MLP neurons of a small language model. Each row is named by its layer, matrix (up: input weights; down: output weights) and neuron, and shows model dimensions 517-612. Each number is 500 + 50 x the weight over its row's rms, rounded and kept within 0 to 999. Numbers have three digits each.
Before each neuron's rows is what it responds to, as a language model described it from the Wikipedia text at the highest values.

Description: Mid-word name fragments
L6.up2571:537548437438482596467469500483463618453557579470494478532550494604464513566498495457512483476492528539551443561481552450459548510545533458474515509521479532561498486524445506520528594474445525561499471448419468480505510439460490456410562471504425575508520493449488442497523578550556375460
L6.down2571:507466490416465443473515512498465421517513477546531494548444497531597465497509568496555484503487571474522541485547476511535499464472480484489462533571465511339536497456525468488534550596566510462450486571515426465444533620592578565523418534510520466443393569566559565539477545459531605652

Description: Ordinal and sequence words
L7.up1542:508512451442535503520484475530451534430523573420492502433553587430484478474458409514443549494490521560460543409498528483451450507497484470560498469478517482507517478631551473503478511471435463574515570507526481463450512550468540528477480480495571499450573458422456511470466426535436446444
L7.down1542:450537571448474452502373461528438471541498569542462527548462465529522520440493598480523522583478452568492514522524553503486534487518461449441432368556452521545596521554564470554433557537512447543484428481527501516476468549468460463431515550463492519515501441476608538544520531547504527534

Description: Mid-word fragments in lists
L6.up1844:497523519453462564525561526511511444564454482480413416599573617442473378687452542598488467625472460497495416466479552556569483430451513508521535485505460502543423530572456472471465561479491424442411591493511518501484542566524501505562529496508416545406472496592473513523436538491582449468
L6.down1844:492566441520557531527486439514503526473521403486475512580502536549547513486441470487480483480478511483483670472509515497538491465510588445527545478475493531412531459479476567487451516632512583547503504518566557538547504577523452431476457519477553512463524508474489484521488475544487497517

Description: Word fragments and table cells
L7.up264:536511497483535494564439545543458463558500515428496441525517495463480506477591512416444522407584499463446454615505569505488524494532577430561508531457561473488478482418458668507499489563549498509452459443417473437511518494554503465515536548485417441440588481539392615602480497507469533548
L7.down264:387493491493576488449417554483352404573590529525470533497463623507478489500493474605517503414491536473466474451453442538464462600423522507470415491504509590496484487423571508506415493507465454573585531550463443590485377546495457544465543533422575444456464528424496467518532573408492552576

Description: Post-copula adverbs/predicates
L5.up2013:530457479535469498586445458518498559411468413445587485432547542463574454444500393504512513541486447463584423507513617589469521517544507465549573420465469510466397430504485408462475487503555511400502548461442495519585534479455554516533461504507520483507502428575512492549499540485522525452
L5.down2013:500488480423520527411624464534537518466462492476494510562527494486545581532496534505539569508494426488481519434517511478598420467516519566557474471545538453564467517441524561514559568537477511372429542466614475474493534466476530560387579379500442482473491549400466500436581483491496511483

Description: Predicate-adjective lead-ins
L7.up2798:527487498519578523527443585465470525506458433415462507423455514371514426455558457554597496528524442487611363533508536565467452460524486449482490431452569553460406485438556476476407514473480470553480538570447525489501546424481547460550523516534568546512507425565501515549474492510379501553
L7.down2798:509473503523498559456469448478494558496465531472443442490383608547604565442497452569460536529490490471488555475413482468483522526476536481563459527555425532512494481564537513364528521498535484541531488479433557479511600565548414442508391518582485434518444595504479530459441475432475515494

Description: Mid-word name continuations
L5.up3069:465490482464431582472509496500582538500509472539537479507529480504472462552493520487546509471513530525557412515527579533534480487510520413412480543489510537573531439510422410553467652471506519464553514545439523439488485544383489443458449425565425447564445533457542444364439547566484389521
L5.down3069:506355517488418408453513530568472498557514453511482465590533511596481558469552463572533446488458580381462474522504394551485441452477471532494474538566364494453564448448544556405484573587485490575492504512584487524501531489662551511574399494506502528419489466475552620537406395483505534554

Description: Continuation after initial letter
L6.up3435:553483457571418653530568550424543490537399432502495466551533489460546579460540498507463515426491462497514508477466557444517495559468538547416441490408497501502518498475488561526502457532486510456465530433528408510439494584571516460554542465378512472506465447484507530594520560417547520521
L6.down3435:489523500483505441554485473544564393496581488527482520507376510531504525488559517590559621507481483477499476570565558435464521492528519580470475493509481520453566630581586524424515497500583400485500480487508533538519432504402424449483487460575432412502491482421467487432531514545568561446

Description: Coordinate and heading separators
L5.up2800:532428498479478493549568465512502530504492471494451462413485555407535524502489436486493585510483442470491513565457541531565511455506505507511514609540518458500575422525498488513528512568473484573601559456450569491396509454403597419563490512538558507522525560569455424556556485469413477579
L5.down2800:500470507477450529473525441486535578469578500534454525521483560480453503493506504454482515522496515414511478488456416590506455462520466530498521513608424482574567496537529490488492525461499514577460483480499492448513519510500542504502551536464532510424411599485538539579502494519465542520

Description: Year-prefix prediction
L7.up1944:522482617544575551415502483519546494443521428486400414491498543416589496574521516389544526555512462488481491574463444573508585597543506622512477523502420549513425537470412459379456558579440484497515479436480515463557507522529483585561564450502378501501463593485488547520408495558427407466
L7.down1944:491414542566480449425503472479454466526504552429483418514545506537502514471492502469657452476539488466413516469448424444489484534511456481517503418555561511470468473478550483534471519450503536428512532481601489444547522515512424583499483454487449458463441460515497533501466590416508510468

Description: Post-copula adverbs/participles
L6.up1842:655493531492542581574492525559512480360526495440521513522564565500572444467394431521485537596528389459568426540482563529432505362506520445571568533462535469458429588503427440451530433442541585545577484464493501496556544629434533501543551534568472430470526517549481511486429368455504498495
L6.down1842:463572526570511462548531524508566520491537480530560598530475497481502507457496501506475444545411384510550496467440428472577495532455458554507439401563551605514556453483489495525534491558491527340501466477494427476431412481496406469488560595476553575464527397468417497508514513520484552433

Description: Mid-name word fragments
L7.up29:500459450496489538466505434433535456561499446497594459364565531466482497460504516442558493572544489422564461517500517501448517470440477467418507503486473366532469403575562504547507478523501466481467517510461527431575563516535660517511478462475524479464526527577524605496396496581518425547
L7.down29:464453504506495530469578494533475480503365511482423471509633480519455587450548603488501484513557488466432465546452509616555435449526591532447535515489574571457518398501532496581526528495457476404427407498562567522398540523465477387479458509478479577522543485550536555400532535512516527544

Description: Number words and ordinals
L6.up1968:499513512489505584517490539458446535584441477516644506526456458508539491518522467480476518540505532468596469435432484452458542484451476473618443526561351414553517430532410529369570496488521511529546566471506426579514552469497454456458508448484477564528522606493574483481559377516368471552
L6.down1968:386468459474584500460444452486491522463479462510482462456462519499512532420517536432504499586469484506418453519520498519538525439501497565490477524553551523529487345449454506463529423487525411512479455498520623463498406519466452539506456417500430549500503571518530494514522501485568524521